Part of a small language model's weights.
Size: 15 layers, width 576, 7 heads of 64, vocabulary 11292.
Architecture: learned positions, tied embeddings, capped logits.
MLP neurons of a small language model. Each row is named by its layer, matrix (up: input weights) and neuron, and shows model dimensions 448-575. Each number is 50 + 10 x the weight over its row's rms, rounded and kept within 0 to 99.
Before each neuron's rows, "fires on" lists the tokens most often at its 100 highest values on Wikipedia text that the model never trained on.

fires on: "1", " ", "9"
L11.up140:53 44 40 56 42 48 45 62 50 53 66 25 62 55 37 58 40 45 55 58 64 57 35 46 41 53 64 90 53 45 56 36 35 48 56 53 38 55 69 29 55 51 50 65 50 56 48 40 38 48 56 42 46 52 56 30 49 61 59 37 44 43 48 52 45 52 41 33 40 29 49 51 54 35 67 48 41 49 54 67 79 67 55 36 51 45 56 48 44 50 55 41 54 43 35 48 49 64 55 62 39 45 61 61 52 43 39 45 49 54 54 45 51 38 41 58 38 56 43 35 31 65 48 50 58 50 51 49

fires on: ",", " and", " as", " is"
L8.up706:43 44 56 50 50 37 57 52 49 39 44 58 44 21 37 66 62 40 43 46 44 46 49 59 51 58 50 52 50 56 49 40 46 58 43 61 52 43 58 56 47 46 43 50 37 40 39 50 44 62 53 58 47 40 44 54 43 60 43 50 58 61 46 44 55 52 46 47 55 59 53 36 40 48 31 68 60 48 51 51 34 54 67 68 50 37 34 51 38 56 49 34 61 39 47 55 49 55 39 40 59 74 69 59 63 38 37 54 35 52 61 49 45 66 56 53 48 37 56 46 54 36 48 58 41 43 69 43

fires on: " at", " near", " with", " end", " in", ","
L8.up1538:45 38 30 47 53 30 50 46 35 46 54 57 50 59 35 57 54 50 56 53 54 60 38 58 58 42 38 44 51 55 54 52 40 55 52 51 57 54 62 55 52 45 57 45 53 59 69 56 36 38 43 35 60 61 52 63 43 54 61 47 58 65 36 60 48 48 37 57 68 49 39 44 45 35 58 61 61 40 50 40 60 46 45 60 40 09 55 35 68 55 49 46 61 48 48 44 53 42 62 57 45 23 51 43 54 68 29 49 64 51 42 37 44 48 47 54 54 52 57 44 52 52 56 68 71 50 35 62

fires on: " of", " with", "ior", " as", "ing"
L8.up1469:48 45 55 56 43 27 67 54 43 52 53 41 38 46 59 50 40 40 49 40 41 52 50 68 45 46 59 51 53 31 42 49 44 47 55 21 67 53 66 39 35 65 57 42 50 39 46 40 46 51 57 50 50 43 59 60 47 28 53 47 48 50 32 53 39 44 50 45 42 49 55 71 63 39 34 28 39 51 52 55 65 64 44 41 52 43 47 39 48 50 57 41 71 65 58 58 35 49 59 55 51 47 41 44 40 42 75 69 42 44 43 54 56 56 61 60 46 77 59 39 64 51 38 67 62 51 50 64

fires on: "."
L8.up1428:57 47 53 37 57 71 61 45 38 47 60 59 47 45 62 48 64 53 50 69 54 46 68 42 53 58 34 58 35 37 38 51 58 59 45 61 45 47 55 28 43 51 31 62 45 56 47 57 49 43 49 67 33 21 50 54 20 51 36 35 50 41 49 49 46 38 54 47 64 61 51 56 55 53 46 67 46 86 56 47 33 51 44 64 53 22 51 45 46 69 56 45 39 55 54 58 48 55 59 44 58 49 70 64 49 61 62 59 46 45 42 39 60 56 37 50 46 59 38 46 56 55 57 27 45 52 41 54

fires on: "9", "6", "1", " her", "7", "8"
L11.up2056:63 60 43 57 46 48 36 58 28 61 52 59 48 51 75 52 55 54 46 29 49 57 72 47 53 54 48 55 52 43 45 49 46 67 37 56 62 61 50 52 48 29 48 29 41 57 60 62 63 49 61 64 54 32 48 53 37 49 50 46 43 62 59 64 44 54 47 68 61 50 26 38 56 53 42 43 48 69 23 55 66 47 49 58 48 57 46 65 43 44 37 58 55 54 39 44 59 52 46 47 60 53 50 43 69 40 50 42 39 62 54 59 49 58 57 49 57 53 43 61 67 70 38 51 49 54 52 63

fires on: " ", "ar", "'", "ive", " |", "7"
L8.up778:51 48 35 33 57 50 61 44 58 48 37 54 57 50 60 50 28 49 69 48 73 52 47 64 33 48 45 54 58 49 53 43 57 35 46 51 41 43 61 48 41 41 55 55 15 54 54 52 43 58 51 43 63 46 64 54 51 65 45 36 48 40 52 60 47 46 41 30 49 47 51 41 45 36 54 55 52 42 62 52 49 61 64 52 45 33 51 49 33 58 63 69 46 61 45 45 43 80 72 56 40 52 53 54 50 46 48 64 60 49 65 60 59 44 23 60 80 31 38 33 42 50 47 63 51 53 53 59

fires on: "0", " ", "2", "|", " •", " |"
L8.up1687:50 58 40 50 56 59 52 48 66 44 68 68 45 40 49 43 27 60 47 43 57 56 44 66 47 52 55 41 41 57 51 49 65 57 55 46 27 41 67 42 66 59 38 60 55 52 66 61 51 55 43 43 38 48 52 44 61 49 38 49 57 35 36 45 64 44 54 55 54 58 51 49 40 65 43 55 51 55 50 55 54 46 51 65 61 32 60 60 61 23 54 62 41 54 57 59 57 53 62 21 43 55 63 51 27 48 62 36 64 47 55 40 49 50 52 53 59 52 50 66 32 49 36 46 36 47 55 66

fires on: " and", " where", " first", " as", " which", " he"
L8.up2127:52 55 42 53 61 67 61 42 55 32 50 46 63 58 50 49 51 35 31 44 50 46 53 46 38 29 56 57 59 43 38 41 64 52 39 60 64 38 55 53 56 61 55 82 43 55 41 55 70 62 45 61 47 51 52 46 39 60 42 49 73 43 48 43 59 50 33 27 66 56 52 51 42 59 41 49 51 53 46 48 37 45 53 59 44 26 64 58 37 43 56 60 42 54 62 42 52 56 33 52 45 58 60 42 46 43 33 57 32 30 52 41 57 49 52 44 55 27 50 46 41 64 45 54 48 36 56 50

fires on: " and", ",", ";", ":"
L8.up1181:67 60 67 44 56 59 49 40 43 47 45 59 54 58 47 51 57 34 60 49 48 38 49 64 63 44 63 48 45 63 42 38 44 45 36 42 61 62 68 43 51 35 25 59 50 59 59 37 39 63 63 58 33 36 44 39 50 71 44 48 52 42 45 66 37 50 52 51 52 54 47 47 58 59 51 32 63 46 44 36 48 59 46 58 40 59 58 52 49 70 43 42 25 56 63 62 44 61 51 51 60 46 33 65 62 50 44 50 56 57 49 55 55 35 45 52 60 43 60 58 57 38 60 47 45 52 42 33

fires on: " at", " Y", " for", " Best", " Ad", "at"
L8.up721:60 74 48 49 57 48 53 55 21 51 46 55 57 61 50 61 59 47 37 54 62 51 44 42 55 54 48 45 53 44 46 59 52 54 38 33 69 54 61 73 35 42 56 45 48 40 44 67 23 42 63 61 60 58 47 74 55 55 42 46 39 49 43 50 59 61 56 63 50 44 65 54 74 40 51 58 58 39 53 48 47 55 32 63 47 63 44 74 58 62 54 33 53 67 44 47 82 54 36 61 46 34 66 57 43 51 41 50 56 58 47 41 60 53 47 49 45 46 54 65 49 61 49 50 42 57 50 47

fires on: " by", " to", " of", " among", " led", " the"
L11.up1323:41 49 55 52 55 40 32 52 48 46 55 59 40 41 35 32 57 38 47 47 50 55 60 35 39 47 47 42 45 36 57 55 49 59 40 49 49 40 58 62 47 47 67 53 42 58 52 65 48 43 57 38 46 45 52 50 53 42 42 50 36 56 50 50 52 48 53 50 38 48 46 47 57 52 49 58 62 35 52 54 54 34 55 48 50 29 46 45 52 47 47 48 51 57 49 53 38 43 75 53 49 44 39 43 48 58 47 38 54 52 45 28 39 59 51 47 38 55 48 53 37 49 60 49 49 58 54 51

fires on: " ", " St", ".", "2", "1", " ."
L11.up1801:48 51 46 45 58 63 65 42 52 65 51 29 50 40 45 33 46 56 52 61 53 51 42 61 34 50 55 53 56 60 45 61 64 45 35 42 49 59 56 35 64 35 33 60 63 56 45 46 45 50 43 50 49 41 31 49 34 46 53 57 64 46 58 78 48 48 40 36 55 56 40 57 44 53 44 39 53 71 64 46 51 45 60 56 57 29 48 55 63 50 49 33 53 42 58 53 58 56 68 45 41 59 46 52 37 48 59 66 44 38 53 50 68 49 43 63 51 51 45 40 40 54 49 32 56 48 49 67

fires on: ",", " career", "isc", " and", " time", " as"
L8.up2038:66 45 61 49 52 48 80 66 52 24 40 41 33 43 48 53 61 49 47 51 60 41 37 62 66 51 52 50 56 47 58 52 58 52 45 55 57 56 58 41 43 56 23 47 53 44 51 71 53 36 34 54 60 46 38 48 58 53 29 49 65 64 58 36 48 45 42 44 67 42 58 58 58 45 52 48 51 72 43 48 50 52 73 48 40 48 46 51 47 29 45 54 32 57 52 52 39 37 48 32 58 63 50 54 48 45 47 52 52 44 48 79 35 45 45 56 37 36 66 52 34 41 64 45 50 25 50 65

fires on: " for", " |", " of", " that", "ing", " Liber"
L11.up2025:46 70 68 58 66 53 62 54 50 45 48 38 38 44 45 44 56 51 58 45 35 56 37 45 75 36 65 49 54 54 53 53 32 43 46 55 48 47 59 71 48 47 53 51 45 35 51 54 31 48 34 59 51 45 64 38 70 52 52 35 46 60 52 40 38 59 42 45 54 54 46 51 46 62 44 53 37 60 42 56 52 48 41 49 45 45 51 50 31 48 53 56 46 61 44 51 42 57 45 44 56 52 31 49 47 66 57 74 48 49 41 29 61 43 56 46 45 33 46 56 62 55 63 56 56 45 49 37

fires on: " in", " with", "ing", ").", ")", "\""
L11.up1655:47 59 47 63 45 28 46 41 46 53 57 49 41 54 40 54 57 43 66 56 56 44 49 44 60 50 56 59 37 54 48 50 56 47 54 48 52 41 59 44 32 44 56 41 42 64 54 51 67 64 48 61 48 44 53 61 49 43 51 40 48 39 55 50 56 44 54 37 45 57 55 60 55 33 44 55 42 38 23 54 53 66 56 71 54 17 33 52 45 53 40 52 54 62 47 34 52 53 65 64 69 29 61 64 46 47 38 46 56 49 36 48 31 59 45 43 42 54 28 65 39 52 51 72 58 23 62 59

fires on: ":", " e", " -", " as", ";", "o"
L11.up980:51 24 46 54 38 43 63 41 45 53 52 57 42 49 61 62 51 54 59 42 63 35 51 51 42 44 57 38 55 61 29 39 45 59 27 55 57 55 62 53 53 41 45 69 55 63 52 33 56 33 55 43 58 62 46 52 46 54 42 55 47 42 46 53 50 61 46 59 54 56 82 49 48 54 40 48 39 39 35 34 42 55 36 54 52 64 46 46 62 44 34 69 52 54 65 65 54 45 57 37 45 46 46 40 56 41 41 59 52 41 43 51 72 59 56 39 58 58 78 57 66 37 51 50 61 44 44 36

fires on: " ", " history", " Par"
L8.up347:47 49 38 40 72 55 34 43 50 49 50 54 49 40 55 45 64 57 54 57 41 44 37 63 33 51 52 44 50 29 52 46 53 38 36 65 16 53 47 27 36 53 48 45 43 46 69 46 53 70 44 49 69 43 50 57 48 67 45 67 48 38 48 45 45 60 61 45 58 48 54 43 46 44 46 25 58 46 40 59 37 47 67 39 45 14 57 53 45 42 42 52 58 56 51 71 50 51 62 32 51 49 59 51 25 46 54 39 53 42 46 56 31 45 54 58 56 48 45 56 66 51 53 40 47 59 44 51

fires on: ".\n\n", ".\n", ").\n\n"
L11.up2091:47 63 26 48 36 50 32 58 51 42 64 61 40 51 48 42 65 55 52 51 54 67 46 65 56 59 37 32 26 48 40 57 39 31 45 39 17 54 36 48 43 43 58 53 60 52 60 66 72 62 46 54 25 54 54 41 40 34 52 68 72 48 48 35 59 68 54 70 71 41 38 50 51 56 45 45 48 61 46 53 63 64 47 52 37 59 56 62 72 40 42 54 52 70 60 48 45 46 33 46 57 49 37 54 45 37 54 18 74 48 41 48 55 52 49 26 45 59 37 49 47 59 49 49 52 52 35 44

fires on: ",", " of", "-", " "
L8.up1692:29 72 36 64 73 56 42 64 38 48 39 61 47 58 53 71 63 60 47 65 61 35 41 50 55 48 59 67 65 57 55 64 52 49 42 50 64 35 43 45 51 51 34 45 45 49 58 66 54 43 66 62 57 54 43 56 64 65 46 62 57 43 56 42 62 43 65 53 45 41 67 47 50 42 71 46 65 59 31 61 37 57 68 42 40 14 62 59 40 19 41 71 60 38 44 48 46 46 49 55 51 48 42 41 32 63 49 38 49 44 45 42 51 33 60 60 50 57 61 45 59 51 46 31 42 62 40 48

fires on: "1", " by", " in", "2", "F"
L8.up785:69 33 54 51 69 62 50 64 53 20 34 47 56 56 34 61 39 51 41 59 41 28 40 37 51 56 56 50 34 41 46 44 60 59 41 46 66 44 56 47 63 71 47 54 64 53 57 46 64 40 47 48 53 44 43 52 40 51 58 46 75 44 53 72 57 61 24 65 64 52 55 56 65 36 25 48 64 44 56 50 51 41 49 40 40 11 32 56 47 43 36 61 52 71 44 48 52 57 49 49 57 67 57 53 44 42 62 48 35 45 38 54 47 48 46 45 47 58 53 54 58 65 54 58 42 46 60 38

fires on: ",", ".", "1", "3", ":"
L8.up1850:58 53 41 45 69 50 52 38 33 60 33 58 37 48 51 55 43 45 51 53 52 60 48 59 70 40 66 40 56 65 55 56 42 58 55 63 33 53 69 51 50 58 40 56 53 39 47 53 50 61 55 50 42 59 44 39 47 56 45 54 48 55 53 51 59 40 59 54 40 57 61 63 54 45 38 36 49 44 51 71 28 40 25 37 51 38 42 56 51 51 53 43 43 52 62 54 49 43 43 45 46 60 58 49 63 44 40 27 59 51 43 35 63 46 58 48 52 45 54 48 46 56 36 56 44 57 38 51

fires on: "2", "0", " V", "1", "6", "4"
L11.up969:49 72 37 51 42 52 48 37 52 53 60 58 43 57 62 53 57 70 40 56 44 53 53 40 42 59 42 63 44 47 34 56 55 50 29 45 51 48 40 59 36 59 72 43 42 36 63 59 60 36 52 43 42 36 26 45 44 54 53 47 29 36 46 43 30 31 47 65 49 42 31 37 55 31 25 45 41 68 47 43 46 44 50 52 66 63 52 52 51 34 45 36 41 56 52 38 31 44 41 55 48 67 47 52 51 17 51 35 38 40 61 42 54 49 63 63 46 51 54 44 56 43 43 56 39 62 54 66

fires on: " D", " the", " B", " a", " his"
L8.up1338:36 43 65 50 59 48 55 42 50 47 57 37 55 38 37 59 36 50 47 53 45 19 79 56 43 52 53 31 59 50 46 42 64 33 51 60 49 36 54 54 49 47 47 68 65 41 57 50 52 36 72 52 49 11 50 67 45 44 44 56 57 36 52 50 45 46 35 55 38 45 52 45 46 47 56 47 42 60 48 39 35 47 32 56 50 57 53 40 43 49 42 44 56 55 29 67 25 48 60 57 48 43 58 63 47 26 55 61 40 56 47 46 49 48 48 53 62 44 48 28 43 31 50 42 43 56 46 65

fires on: " by", " of", ":"
L8.up1528:51 55 36 54 36 51 52 47 53 37 54 54 53 43 62 46 47 44 46 58 63 56 56 39 44 51 41 53 58 37 64 47 55 49 44 11 47 32 49 53 57 59 48 49 57 57 83 57 52 46 57 39 55 41 54 45 54 44 50 29 65 58 42 61 34 34 43 53 41 49 42 47 44 33 56 58 58 38 44 57 67 40 40 41 24 22 44 53 51 57 60 41 49 61 41 57 47 49 59 42 53 33 55 43 55 34 44 42 52 49 48 50 27 54 29 43 65 59 42 34 57 40 62 45 54 40 41 62

fires on: " He", " he", " a", " an", " is", " Michael"
L8.up650:34 27 54 44 49 48 44 42 47 41 29 43 69 58 52 54 41 65 51 55 46 61 67 61 39 45 59 43 44 42 54 69 61 44 39 46 45 39 38 42 47 60 63 40 28 61 51 48 61 66 46 68 62 31 58 25 51 41 43 39 52 31 49 34 46 53 57 57 69 56 53 30 68 48 56 49 43 42 57 51 46 61 55 61 41 52 40 49 51 31 51 55 62 35 45 38 47 39 51 64 57 45 49 54 70 31 51 55 57 61 52 50 60 46 53 50 44 59 54 37 58 45 69 53 35 53 59 59

fires on: " in", " from", ","
L8.up1804:55 33 53 45 60 54 42 55 32 40 39 57 53 46 53 65 53 54 43 56 43 51 29 47 38 59 48 52 57 55 57 35 48 52 50 70 52 66 62 54 35 69 49 47 48 52 30 50 60 51 43 49 53 50 47 51 57 62 51 53 63 47 50 47 60 52 45 56 49 48 55 46 41 48 45 43 64 38 55 47 47 51 66 40 47 36 49 47 46 53 42 48 57 34 60 52 52 50 46 59 61 66 44 41 39 48 35 51 42 45 40 66 60 41 47 57 37 53 59 51 27 55 60 43 56 47 52 55

fires on: " |", " of", " to", " ", " W"
L11.up943:67 43 51 50 45 69 56 52 52 58 56 42 44 37 40 52 51 53 47 45 31 53 57 47 52 57 57 48 55 54 49 40 30 49 58 54 51 48 54 37 41 65 35 54 56 42 62 70 42 44 56 60 26 42 50 45 52 60 61 65 48 53 46 41 32 55 47 32 48 48 57 56 45 61 13 57 42 51 49 74 55 51 46 29 44 48 50 56 35 57 75 29 47 35 48 61 43 68 44 36 41 46 50 54 30 43 51 66 62 47 37 56 57 59 44 49 43 46 50 58 75 59 33 40 44 46 48 58

fires on: " his", " the", "'s", " her"
L11.up810:41 46 56 34 48 48 27 68 57 49 51 42 48 50 45 63 39 61 41 47 42 55 44 40 50 40 35 46 59 66 63 55 49 44 47 52 53 56 37 49 65 57 44 44 55 62 44 44 53 52 51 59 41 44 71 55 51 28 62 62 60 40 53 58 53 58 56 55 36 51 39 39 58 37 33 46 42 58 36 48 39 49 58 70 44 40 49 36 41 52 47 37 60 60 57 54 34 47 67 37 56 55 39 48 42 35 44 36 52 40 41 53 43 58 49 76 32 37 63 41 51 45 58 50 73 59 49 45

fires on: " of", "t", " as", " and", " the", "al"
L8.up25:14 57 40 51 72 45 55 61 50 61 30 45 55 26 48 74 56 43 47 58 36 67 68 48 38 41 45 39 62 56 60 60 44 45 43 38 45 42 44 48 48 61 35 27 29 46 51 52 51 62 50 67 52 51 56 41 50 52 55 57 61 42 47 63 49 50 66 45 37 54 53 49 58 52 57 49 36 55 42 60 30 44 59 56 45 45 63 54 53 54 53 45 60 66 57 43 54 53 61 36 52 42 33 47 53 61 57 69 41 52 52 50 50 57 35 40 65 56 48 45 47 45 46 64 44 46 52 57

fires on: ".\n\n", " ==\n", "==\n", " ==\n\n"
L11.up1780:77 44 39 42 43 61 54 46 30 48 34 57 51 30 48 49 57 69 63 44 51 63 59 56 56 53 58 45 42 47 51 47 66 56 24 53 73 59 60 59 53 46 38 39 57 40 31 55 61 64 58 41 45 56 57 39 38 48 56 55 42 56 53 36 43 53 51 82 52 43 37 73 55 42 23 68 29 49 53 46 48 57 49 46 52 59 52 42 67 48 50 52 45 48 57 45 46 45 67 51 48 42 40 43 46 13 55 41 53 43 43 46 43 69 62 35 59 56 40 45 54 52 54 62 27 47 36 49

fires on: " his", "'s", " His", " their"
L11.up1713:47 52 69 48 48 58 34 56 52 37 61 66 48 47 48 50 42 52 49 34 47 48 50 66 57 59 52 46 52 49 44 58 56 31 56 58 41 63 42 49 51 46 63 46 45 60 37 43 67 51 50 49 52 27 41 42 37 56 59 50 68 19 51 49 69 55 44 70 50 55 35 57 58 36 27 49 49 59 52 38 56 57 56 52 35 45 54 49 48 30 55 33 56 63 63 61 36 58 42 56 53 37 55 58 49 53 61 67 61 62 40 55 46 34 45 54 44 36 42 60 49 43 57 46 55 57 37 39

fires on: " ", "0", ",", "1", "2", " ("
L8.up1771:35 49 44 45 44 49 61 60 55 58 39 45 43 57 51 54 66 48 47 61 61 51 42 48 46 41 42 44 63 50 48 63 61 53 48 59 31 46 55 40 36 59 34 46 54 49 44 37 51 52 62 35 36 47 43 49 64 70 43 64 57 54 50 37 47 26 35 50 47 48 53 44 57 61 38 48 55 48 66 67 43 50 14 62 58 48 53 52 35 55 60 44 59 42 37 58 53 59 40 71 68 34 57 48 46 44 52 50 44 39 46 37 65 50 61 43 49 44 55 59 65 38 55 65 67 62 31 64

fires on: ".", " ", ":", " of", "enth"
L8.up421:46 53 59 47 45 49 49 61 53 47 46 57 54 44 62 43 45 62 21 46 61 58 48 69 46 51 47 46 49 46 55 47 61 38 40 64 47 45 52 38 45 31 49 47 43 30 45 50 46 69 47 41 59 29 37 53 69 56 44 59 50 38 38 50 56 39 39 59 77 53 50 50 46 58 48 54 26 66 31 70 40 55 51 54 56 56 39 58 51 50 49 49 49 53 48 49 55 54 54 34 56 43 44 55 36 46 67 49 48 50 49 84 60 57 52 55 56 40 48 57 55 39 57 42 54 66 50 46

fires on: " the", " The", "The", " a"
L8.up44:48 39 39 43 62 39 41 32 50 33 47 48 60 36 46 47 40 48 42 41 53 54 50 55 51 54 50 65 50 27 44 52 76 34 52 52 53 56 50 62 49 32 42 38 57 41 48 56 45 46 52 52 64 35 52 85 23 63 61 47 48 32 54 47 45 51 49 47 51 37 60 47 47 51 27 54 53 55 50 50 22 50 55 67 37 47 49 53 49 59 42 48 37 61 55 38 60 58 56 40 48 51 34 56 58 41 50 39 52 56 38 48 46 56 54 63 60 33 52 40 60 53 57 44 45 51 56 67

fires on: " with", " as", "ers", " of"
L8.up1645:46 58 50 44 60 58 46 50 56 53 39 52 47 41 40 50 35 33 55 52 35 46 66 56 36 40 57 57 51 55 64 53 54 46 39 56 69 64 34 52 54 53 43 25 44 28 49 58 52 53 73 47 62 37 50 40 54 40 53 59 38 62 44 55 46 41 41 70 56 41 73 53 49 43 50 61 45 50 63 53 50 45 57 52 53 47 43 45 60 43 47 62 67 56 41 46 52 46 35 42 62 26 48 41 51 36 47 47 18 39 50 46 51 47 59 52 49 72 56 51 57 54 45 69 76 46 35 69

fires on: " |\n", ".\n\n", "\n\n", "\n", ")\n\n"
L11.up1338:47 71 48 48 45 55 47 53 63 51 62 56 57 51 50 54 53 49 40 53 58 50 47 41 57 62 56 44 25 59 57 58 36 44 47 44 30 46 39 58 58 45 42 56 42 58 57 51 72 50 56 59 37 60 48 57 57 41 49 45 44 64 49 51 29 53 57 56 60 51 54 45 48 67 48 55 53 42 48 44 59 71 55 51 44 72 44 56 64 53 59 60 54 40 44 46 51 55 44 37 46 38 57 36 67 45 47 66 46 51 53 48 53 49 56 53 51 37 44 40 39 68 58 46 33 39 47 49

fires on: " ", "-"
L8.up1010:47 19 54 64 41 57 47 43 54 64 57 30 42 51 46 58 36 47 48 56 55 32 39 40 52 40 50 69 51 57 39 50 48 48 55 47 58 43 64 31 48 57 66 36 60 67 41 47 31 45 55 56 33 41 43 56 38 38 33 56 34 34 47 57 63 60 54 54 44 40 45 42 26 54 77 57 44 50 41 60 49 41 50 47 54 54 49 36 52 57 28 42 66 45 54 42 49 35 48 57 42 54 48 47 35 44 51 43 39 65 60 51 54 50 38 54 39 57 52 49 40 50 41 45 63 50 51 56

fires on: ","
L11.up1740:28 44 57 60 49 51 55 51 46 58 67 44 50 76 50 56 49 37 34 37 48 38 48 50 56 53 45 44 45 50 51 65 54 62 50 51 44 29 47 58 37 36 42 60 55 57 59 62 42 43 80 42 58 44 57 45 48 72 55 60 54 48 55 64 60 47 48 49 49 55 54 57 64 57 48 52 56 53 34 53 66 43 46 54 53 49 56 52 45 59 44 53 51 61 27 42 53 62 53 56 44 53 55 50 49 53 54 48 41 61 55 52 53 51 53 56 43 70 45 59 42 53 78 47 52 47 44 48

fires on: " ", " |", " (", ",", "-"
L11.up999:34 46 51 60 39 53 52 45 59 69 41 52 51 47 54 64 61 49 64 45 42 42 63 52 43 35 62 42 49 57 60 56 65 65 36 60 48 46 52 43 32 50 42 48 63 53 54 51 49 57 49 48 58 34 44 38 60 59 51 46 29 59 35 41 62 64 45 54 44 51 77 44 72 56 40 43 43 65 34 40 51 63 44 60 59 54 51 50 39 49 40 29 48 39 39 53 63 44 60 37 51 44 55 50 60 63 64 48 56 31 46 58 50 60 52 68 40 56 50 63 40 51 60 54 53 54 75 65

fires on: "I", "1", "at", "4", "S"
L8.up1514:46 33 39 34 60 41 56 69 50 51 45 39 62 33 50 64 48 53 44 55 38 57 60 48 54 47 90 55 53 58 61 66 41 29 34 40 26 62 59 54 63 44 48 69 48 48 48 51 42 43 58 50 69 46 53 37 36 63 51 58 45 56 48 60 35 45 42 38 52 32 52 56 43 54 60 40 43 46 45 57 49 65 36 46 41 30 24 47 53 60 66 46 33 43 56 43 38 49 38 42 44 48 57 38 56 46 50 47 41 38 39 53 58 51 49 65 43 48 57 49 40 46 38 41 42 51 63 54

fires on: ".\n\n", ".", "==\n", " ==\n"
L11.up807:58 31 43 57 55 46 49 42 35 60 66 51 43 49 54 45 48 53 35 45 54 55 67 45 38 53 38 51 41 52 37 44 59 49 44 65 51 70 46 39 60 46 56 73 28 40 31 51 45 57 64 51 61 44 38 36 50 49 47 60 47 50 29 51 61 56 60 50 58 39 47 66 50 57 58 42 58 70 39 40 59 49 45 71 47 52 38 58 59 30 44 48 46 51 60 38 72 48 50 45 54 60 40 26 25 44 49 37 77 47 44 52 48 35 47 44 43 56 32 64 54 69 52 44 43 46 57 51

fires on: "2", "1", "3"
L8.up1303:54 55 43 54 82 36 50 22 39 56 31 60 44 57 43 66 37 57 54 55 64 59 44 41 53 41 57 81 56 69 55 55 49 52 51 61 50 56 49 48 40 47 52 34 50 66 51 45 46 47 42 50 37 49 54 46 67 51 49 76 47 51 47 57 46 61 61 61 57 53 49 33 72 52 47 36 64 40 54 50 49 33 47 47 67 36 59 47 40 41 32 63 56 57 44 41 49 41 45 47 65 45 59 48 71 67 58 42 61 37 55 46 58 49 43 53 42 55 43 19 40 57 43 59 52 46 45 33

fires on: " in", " for", " with", " at", ":", " against"
L8.up2213:47 59 48 51 52 43 41 52 45 49 41 62 51 47 47 54 37 43 47 55 51 57 44 45 45 55 46 57 50 50 66 43 63 59 48 26 50 46 59 67 40 53 53 47 53 57 64 37 45 35 54 38 64 39 49 41 62 38 56 44 42 68 63 47 55 47 50 79 58 54 55 43 53 36 53 59 61 36 40 55 53 52 67 57 47 49 58 55 44 55 55 53 52 38 29 43 33 44 39 43 48 36 56 52 39 40 39 51 51 44 41 37 59 52 38 52 40 41 49 49 64 49 52 61 60 58 62 59

fires on: " by", " which", " allowing", " with", "ed"
L11.up1501:71 52 39 52 40 61 55 31 43 54 51 42 53 32 44 44 53 50 55 43 35 47 45 54 63 49 62 40 31 69 58 62 49 52 50 53 23 65 50 50 56 44 71 34 55 49 62 48 51 58 52 43 31 47 64 50 51 49 47 33 56 52 41 32 61 47 51 58 49 47 67 57 44 48 50 52 58 45 67 46 60 54 44 46 47 23 41 53 49 64 45 57 62 43 48 43 48 45 58 31 44 38 59 54 55 40 42 47 49 51 45 39 23 53 55 55 47 59 45 58 50 36 44 52 34 53 62 36

fires on: " ", " an", "\n", " (", " as", ","
L11.up1928:40 47 63 43 53 53 56 50 31 45 56 46 55 50 41 59 39 26 41 54 41 44 61 48 59 60 66 31 56 48 73 54 45 49 44 32 49 41 60 51 37 48 43 59 52 55 41 37 64 41 44 46 52 39 51 35 55 47 38 38 58 46 45 52 54 65 55 34 52 52 49 61 55 47 58 54 55 42 65 59 40 50 45 60 57 64 35 54 49 57 63 59 53 56 28 48 52 50 57 64 56 62 50 36 44 30 70 51 50 50 44 61 58 41 67 48 44 66 47 54 52 63 70 58 46 37 56 50

fires on: " M", " in", " B", "-", " "
L11.up2293:60 37 53 58 58 65 45 69 36 35 51 47 53 45 47 53 57 56 46 49 39 56 52 44 25 56 51 61 65 44 52 37 52 46 39 60 55 61 57 49 40 59 54 45 65 44 54 61 66 59 48 64 41 36 48 55 60 69 59 46 55 46 60 46 63 55 60 40 35 39 50 59 56 44 65 47 32 61 48 51 59 50 52 57 63 44 57 34 60 56 43 53 57 47 40 45 51 69 45 16 55 35 32 52 50 40 58 53 43 57 54 42 41 36 36 37 30 53 36 48 33 56 52 53 47 40 42 46